config.yaml
n_layer: 14
d_model: 320
n_head: 5
n_kv_head: 1
head_dim: 64
d_mlp: 832
vocab_size: 8192
activation: "swiglu"
norm: "rmsnorm"
norm_place: "pre"
norm_eps: 1e-05
positions: "rope"
rope_base: 10000.0
rope_fraction: 1.0
qk_norm: false
attn_scale: 0.125
bias: "qkv"
tie_embeddings: true
parallel_block: false
init: "normal"
init_std_qkv: 0.0222
init_std_o: 0.0222
init_std_up: 0.0222
init_std_down: 0.0
optimizer: "adamw"
lr: 0.00147
beta1: 0.9
beta2: 0.95
weight_decay: 0.0
lr_head: 0.00513
grad_clip: 1.0
warmup_steps: 231
schedule: "wsd"
decay_fraction: 0.719
decay_shape: "pow"
final_lr_fraction: 0.0
batch_tokens: 65536
seq_len: 1024
doc_mask: true
z_loss: 0.0001
train_tokens: 334400000
steps: 5103
dataset: "wikipedia_en"
MLP neurons of a small language model. Each row is named by its layer, matrix (down: output weights) and neuron, and shows model dimensions 160-319. Each number is 500 + 40 x the weight over its row's rms, rounded and kept within 0 to 999. Numbers have three digits each. A neuron's up and down rows have the sign that makes its largest values positive.
A block is one neuron, or neurons of one layer that tend to fire together. After each block is what it responds to, as a language model described it from the Wikipedia text at the highest values.

L3.down36:528495537471472536481504525492490525479442609525537514491413476495491515466504570475514474544530482505487505545540479468451549509519479510523510452516529546502500504515487488466593543552499542506463484495485431462520495493497428515548475514553492490506470487453524456510554573526521517475446552505586514457531465519538457532522552483534535448522431487471448452483445510482431440511515511581550497571542504543489473429462452420516519470542553605433500470586463495517464529475493496
L3.down62:495522479454480442517496464471478574515477495488529516497529508432498474569524501536541547509514458453478567557515509486513520512504483561543481565511428575524538462466452492521503569397514449552487507494579475362449511559461457435529525551467480493504593464503457492452471537501484470530484452524488536561462472484497483536486464502520462498506459550483503454511523496529538547566489503417502503471565533509439477418570518532518375547528428567475472487463461550496440527508510509
L3.down93:452486508530521525535500446517478467480460555408485505475535518502492493545494483513482544449594490523550351470523511498491480536471497454515537506490514500512428489544489584493540538434517514513520479458490535520412487462511472496462448517499481475445502493480498481485493444526562454531537506444509504467489492441460453527472429475525444527535498515489483441562513550465525492532528557470507486464556485502397514573481482521493434489481513424505457538468457487451508488475534459
L3.down118:462431452516496464494492495614554516513541527484482451538473486476484484523465525520525568474420493559405483518471478498509570509521504421467509552416475447558438489532407533440513524542517478522520496475494482562586569485481472569503530508500457457475431562466527532503490487503562442561479526606539517499521425507455561494528473453461531420394480493533575460495568524479469501501470501468552535496496493501505507507361464475566534437440489470505452525497515474503479536590458544
L3.down216:497445485590477561493538454535514522478586582485545455505536515487504570535452513482494514498493536569499507422488522439555481514537499455479565556608527474537502624515537479514508513516482509544428530533559507475477505442571470509435444490546471440512545494524543514519514546523491480513494536482517511487428474526543538548501498521491474501486453494523477455518524480428449486503475484453501433528418396526451554548534547477552406533545490522567494542535428561507501528530518554
L3.down560:439458447530405480500587483563493531510478526517410543552506599442477526518483483557519542477460506514446519526570473487532491462516446524517497482513457473467545519516461484536493513499465559485555449445477499605492496439462451503444462476518506481483544474462536469443494504514512525530526494487552544472517496467499521552535522498545482547400466435485501521489522500489547507499531451523519545510461535565561584511325483569551492484442540522460486514517474520518487523536539505
L3.down599:533463468505489510523405501493452471561550558441559408594498491459479524491494486451417496512503505507493610500541553448494480504537462449560485536481522483500546484497471495472518554532551481543481507462548551540485549447551462524538530529510493414551447473517525539537519489535543485531406540502500496461454515558481489451522521531460508492435469507480556475421523529467468478519544482425491584509473453531498524544513485472555495516478470521457455459447520500487550531518377468
L3.down709:487499442568510540478486438612474493553466555499408539531510470532510515523419464500479499495484489504449533452507535546482526508539403504527544465524534470479502495476455462448478512511524556571486469507470540487511509461578492563576483532450485457500505534477509472483538431507469518538480459516531507464513497477560517473508524457487459476530482576576450521492481539392496481544509427508528406487487402485488460474407473509514547488470491546482443526475483519504478542539466509
Description: Fires on "of"/"for" linking office or award titles to their field (Minister of Culture, Secretary for), and on closing word-piece endings (Corporate, Female, electoral).

L9.down20:518449555515429487542460575495449439511507596552586474538529463516460503554553516546543480476458440482533505513546488498521553480500499508492466558530548461538487527507519581505463516464492544482528553499528433453544496457460491479565482451520515458458464483542486476524566566492514472525500495523474556597500442568527469491527527436422514540506504471492525515542442552416519489482534470494513467536462520510521533495538472528509555494513494586453416558489526534513482502513536512
L9.down98:495535517477537464561549494478513557523492478506534580549476513477548499564485484431429487528538454575507524476573550591598569484467589461452488552470545362523541515528482476443526515495546546523498489462465555527456454553457429528505546511486509519526479572535479584483480502459435462495488463491481534486486505461444467570597461545495476537450490484536526451506497546497566426520505495564516589528435458464527493488592495447514523523487505532437530608458558516491460561486465485
L9.down274:530548504514506447495499495494500512494435491518447539505532468501508505424528524419508447469435502426538467481463466507457440545441555444538459592456441416490524529460511498536471522523512446443525517457547515489518471548479534555492519489491508570502449503512392473396536407488458459539544462556511437494469502451456528498491511522486562510492485548467468521555480530480461524465536505436462508494579545538512516557428506493501521508546490569477483516477455456485484521488565447
L9.down485:455463514469481568450516489488506459471527533571485468511558512529520497482564513557601450516521500559530401423460531501516461509519485442490512511474452501543517514468507582528557553490531507474615463478454550470492484489489505497538496479516473468470517590468488468485523462487467537501524550470570493549472458569505499481437539474508540438467448446474487530505568506532509490461570496553518532476548489492481522556438510484529511476497499483475532494539522483579433501541519489
L9.down586:484503406439456500515591532514575437564571509488467574554536483541531530571590579500571453452520537471454484550544419489372445508569448535538455434512469481480518453516524445495521488491535470441457522508514503428482518473530569517545583533543569476542505542498452512500499532512485408508491479453515575501434562472528509497488518518529484497560491558458478476525531542449478464519489506592471522497482502497525483528432502541467485580467512504563467415523449449533465516542495527
L9.down610:565491506458585486502498523511541515454468493499532437512476471491509582483526547495452505441497507535445453531500548532555589622535501464491538527518570546425526524521514499575498491493509523452505578467500525537542525513435512573529463514546557544538478526493477517433516484559507509575517512530466544512437436425470546497449502482495551458538406448540507458499470465464512482506394531492525470456527595511474483455563479531548438518537461509523515471533564462542443484573453520
L9.down639:431458579510506565543482539517472538468426438501485552483486552469515542521526437543580550521485511492556520505538498533473492470489455508525504509496458524425437530518469489482490533550552477533487445487447520551446354484530498492426529543508449482470544551519552551514509518510553518505456459499555502464465486457469527458536493502526519455497512487525489516416506513495554501514434506520521551463572455574453522532562450444486588534447421446443522504558493489516468473501514482
L9.down792:591502535457525510391450490583530424527551485499373551448499449498457529498523497520489511455510540492480544554515557511420521489563494544492433556469466554522513540528457553519529532489455497547509555528470531439485449547538489506570565466500501552488560455490444568507534535507503469504472558482456517517543561421531574538467515486522528502489494461498526531530498499554438534540502502420528546513494465493541485476621473521534551476529518533452470407593526515466425510516439412
Description: First sub-word piece of a longer word split into tokens, especially pro/Pro, as in pro-ducts, Pro-fessionals, gra-duating, conf-essions, aut-obiography.

L3.down68:478488551471523454500469483466519516474505555451445549542463457501495529470453560566515481510510566542442547506470457488515522428496529574476562450516587497488472479470551489505547539447532470521580557572489417503510480458517514515508538456555465529498553514514474553532576510462507471518550461466557542493458516504542559467538421457530446494507541571483509516499450473498528468516447426446487499452479529528546548467390520528538508532640501502491502505465504458511476515521510549
L3.down79:486512404546563492521510471469473500499542494471471543470515492626486502519560494413511495536439446504438473543492513517563442636549481499503513463440518501490553515488513470494538494570580517549532545388534523486422481451483478554490468481545487509489536530527457487508493507451497547495482450496548472509561519450562510525508549522478532533478481522493488558473523506467484539503515458509547555562485553491524467501588531483513443490491561489482506465535515494549539428468481526
L3.down163:529527510493463516547510527512463541522581560455540529556500500484553436582531550544447438431492474558514429552538487532431521526544431464559492496479481508487482408518478493487496492540490475479488388558559543514476484451500525455462483503522492440384494558520569511419544528549516431480499579529498512468501567533499464547467524507467505545479527479514472554483418585447501469492587467523519517433532488528510478447481523458533433525399445445477461566474512545512507536504491514
L3.down225:572570512484512469440487544448456551485538519491528496494500456535469477494503502491469514542502518525546524497539458530527474508534460502483499433486526494522468497471565460532445522503516481516479513618481473507572558515473450414434502475468471462494519521552517521475543520454506524428465461518483535529554529450532521478452532574532458495449502563492517550466444550465487472499487489470495557398469494507529448459408503538493479464542453547474502519488518500592486499555548534
L3.down268:421530570489505523506501569456517539513535500443534485563490497536496527484501508549490511477489558497489563537444495551483505456530459515524485495523542538516472477490452532483491540396537463457487563526496497507477481413559507509416546477436494534505464462466469570432512466443536459543487504481521519508483482440532505502532509480524498525448536510478457508455541533471511551493485521488555556554515463479573419506553556548472462418511508524455464552431525389471530513489529473
L3.down570:478524533561559522492473577478513542474532504548534536423489531508554449440472496444529481426499527487529543478514442439496546529529486497473500447482484548483489522499546515496424461494459528445466540555525468488526490466521495532515505486492510501502555493500578496522533512522487434484541537508490562443472445493473454457557567474473452473525523485457544461557547521494516493480494462524574463502547497516480488505418492471548469524496498565476465579503454449498512510499501567
L3.down670:411522502523456534537491489549426552572475464424510540473493500596550449487484500468534526507534469531477482492456477450532452558504440488530553558476456568534458508518458518449491530533511504476461481522500514513480458472540547514543430548515514522493432501495513529468417506471496443454495468442504495557508465452549439547472502538451419526520517562557464483499481564546446492418443508485512475510536482426470497543536498500502517511498498522514525447482476483509518507483491513
L3.down687:476538502512453555528510516504505468392510506546514530475455436457476525388489594524539582481506494393442520578431457546515485486443519450501468535501413442473493460514490497467465516473547517514511447502542520487446516459486482422490516503510483506555490500500489551514515476440487526558474508504427499508525491483522467484467481501511409517520489530515463547447496552469538478515503491531486557554521521457438502546614436525537457483521441487481493458507546432440508400486537468
Description: Number words and their inner pieces, strongest on ift in fifty, fifteen and fifth, also y in thirty and counts like three or four.

L7.down97:507505546504497473467508552472455480539493490445521576579524524463453488493528456570462580489478564519487496640494494561465558476441467505495504517514492560521482498455510471491407527470496541455495483469526542471465476424511514525443494468483507504500497565441510492496552485441542519474541519461542516396552477466568466577479454407446477489494491489507516500515489554430454536510519465469527412521484533505437450460516491487554432541478462529543448501464497520403576453513466485
Description: Opening pieces of split numbers or words that could stand alone, like £12(1,000), up(grading), end(ometriosis); weaker on "of" in titles/places, table numbers, hyphens.

L3.down33:454530543530542492523447507463530543536539548456473477534576490558511431538556436532484577526464450500474525419508440471459439522549534461446494463514526456437513472488495508443502448529486521500415554494489544476490581487508491496457492512514473531472515492569478582526470455547458440475461496526434443478526466496506509470496560473495479515567438498516531522505521470475536470530475530494561601447497476503538537555462512504506469519508500457457541533497460460548500539534512483
L3.down320:444544520511508538503516473544436477462451418483389515397464501446492506468493566541482493607475469440491499460540502441460489494543527560532546535493426435453465500484474498507492506413434452491546518489435536496526515470573538481517436521497473478493511508541439490517465441492507547486497505496518435460471412501579501512509494476490523496468529569522478516501535518441496536508546572441501496429508526593425503424546539531511479516513483511500558538537462507487484455478519446
L3.down476:448502414543536459481504516562464483448497396506483393482491462501436428457453562550493467494512594489420500563517488462495468539502491488403467536507472425486558522477488466473551473498494435545505447499457502450556500544509543499489516507453502505372453482477507474459504541549479495503483510501523497471488460466525472557506556535468497560471523533525488537576511478490479468530495520450512508549494482526469553449444531470484523511498467596517442534511584486498536473469520451
L3.down510:444490507477532497503557510453492475524440485520541518498542516467468458527473460517577483478488476499570497543507550512488544454489459538450541483440443495492477518508479527401480523455518454574507495557479460449508512534611479472482572530381547474462489521440458491559474533523525471472521483593560520460529528556446524559512573472472509428438558489462525480442435495458505474479486515498492503527450520484539525504518568477536482467497471509502486510494491387531465486513461460
L3.down554:483486512467455538513458507506495523492541481478573556522519526538461503465467495474473464565536476438557505483558522469446476460501485425515481453443509524538519510483541465535559513520597493457476460537507421443477478523517568555488458527443495485475513504530516465433513546526519471460477616482534553466455529514538513430450479481473501532535568536453555464495486414533466430540552632465509499432524459573480439470479491558562472467459597555559479480503499503418525508534518423
L3.down691:537418469532462545457450501530526490470542551496574468502459532519484474440525468415497508456492565415546528496486445492524575559426521491508480515538465507509455518446489500461487480503519473470504458540472499472477538440464532576457589580528475467497540489498528504481496481529477489544461505476521493525464533562523565488480501516559542502496542564516549488403514430507497540488498494545485497437524461381456470506555466617468431519495518518464503459470500464464465485485458526
L3.down756:507498535544536471552481515539468484596438543509458508527437530487479443482532525545435557468475563455439499546510421571361515482530524551464507477462574472476472549472575489457508530479499538512419491465486451425514511525512516553460460551476488517487500554497450576508487514509471414528524503478455458520488555420458472452511538404524442478456450570519463406577474509377449544483430485455498516460523467558465528505513514519497475455510455499544444554445467509547493505471478522
L3.down829:536502557469435531538562513507545469532497516565568532434459465460484446522468429509470498508486552467450460484469460573496493408467444511518486539477478521456517552481482524516494459544495546510458610501568485513446534535478432536437502554400467544461486442512473419464469522488478530470510539505561454472547529463513521486457561504517457531554510521520533534542513488495499466434443488489501503508408566520493537515503471564557488442539481448464489503504495463524430562502453554
Description: Second or middle subword pieces of words split into several tokens, right after a short opening piece, e.g. St-ate, ec-on-omist, Const-anti-nople, di-ameter, and the period in St. Cloud.

L3.down159:459474514535483552547462513520526506477530515446527477591437539515483534515488527537532422544522547483555501484532491465422526570497446488430467540473517514544513552406490488540517466487522497443439536493497488494533491471566555511522457470472418523559510503484504493416475431457568467528481459463536531581482432467485514496527562486507518432448486532514489418522511545532524454483502490483469517494493510493486470461397560405557539456503505509495577450494527495449443533505480491
L3.down214:507487517546514550489496521566518534580429511434620483489444481498509515485514553521497517519412509499500466500528502487449521505544434476513498522495517569440505461527511540438467443498530561493488470514479498529509571523456488498511497600460511465540486577533553540542505465545540549464435469463526501473565498535530521496539427472446537432449473511498524497499443461459514497549465478493494442508531503487536476477484496487493526456561504456547567480521596482560492497495482597
L3.down235:520462485477437489535535508492452508504472505416522531441498506512513410552506557486527551493510502476486524439547480527520503487531554484485410535547497503487489579483512552499513388511562617525462463546447500454515514564508480517432449503538509506465520476532469543501495547454520556474482517486491502530552528542516499534534501457551533504458518578496535567523534539511522545522420427609528459454434440537470477494460481539426457473511497430540503491549557512553491501502486466
L3.down285:474508491504500447470533469459531486487451516555577456472534421549483479477485524529512495439504524486542464520529458532558484461446519513485511482513489452467476520463545458498473494480393514512490518435488597510429495508503560539485543571507527440462500523427531525516496449476506498527469462462476470467529568538481579577503514516482512565519509471485478462494485486481413472557519602470464534515444513496469428540505502593544486514514444433511477507601513555504480543497466461
L3.down305:546521556477546466565572497589497441511494509485531487437444526469576480497487420550510491496476444437464493466452516516518522512424483503478512508467478488503542463485489531469560503527454444555489509527540466574515515445505520520427536449559554540443488479476491480439555545470528433538484518497541458503531521465494531528417525585461511495488456553465400530557519491516520498529490542479571539516443486542516522463441484588537444472560503453487475545504412457484502411520480462
L3.down558:513474484518508547565467450478528515534422496480486489497493552494530538441532508569560468498433500550536537436517492540461500454512492423489507513536512527463605465571509436512507439478537489503454452481517358466474446551482530560565477565525492511572557501508585531445451471484528538503480457497469458489477466540537557456544513434429494446592514441540516463428559478548479480502483485491468517497494494477571519449454524467548513459454455519551548477473548461445490446539457525
L3.down597:426497508548546438574525542488480510553397462513459537510504514524546520544499515495532594451477510560539479508472471534509458504486494490552437542512478466448477548474456492432467564502557532520470496484466500420501506506463501452482480501431543443505563499531484534468533485493506456429404512583471516540498498392500495472513529447495488529479508527448516494529447502457482411586511516478490436483543542490532491581442481518484530472540490427523454494562447439525499393505542454
L3.down633:528497466488493481535480505591462580578496490483401517497437539483474476571447413554552469573455513483544519507514460478517465545594498575543534540513463474467509481500450486456561518497498546505525540533465452457523534498469526501473488498584476471538398479490455504444552425512489483493513482603539442468518491474545568494502541498461514549465514481492510528496577431441484474438504570550448482505442467494511485525556463494482509467600451562529507434509494508527468564502510506
Description: Opening fragment of a word split into pieces, strongest for conce (concern, concentrated, concealed, conceived); also pro, Des, iti, Pre.

L7.down636:459474510532494541473484563508469512529478490507566548478506532475551519389482509468531514443516523511528532481535456522517504431533497489494503457515461533436480493473549546465518487472499536456503497509437544520529433508481481489492553463499447502551526458447506528515512451514445423487515482491502487530509562533435492561486518490523563439487492536422433473528503451491504490442434504512525455499494509480458489495558560479435579426529524454534586455495531510444525450552464570
Description: Numbers, quantifiers and time adjectives that start a noun phrase, often after in or during, like two, both, early, Five, 9, plus table numbers.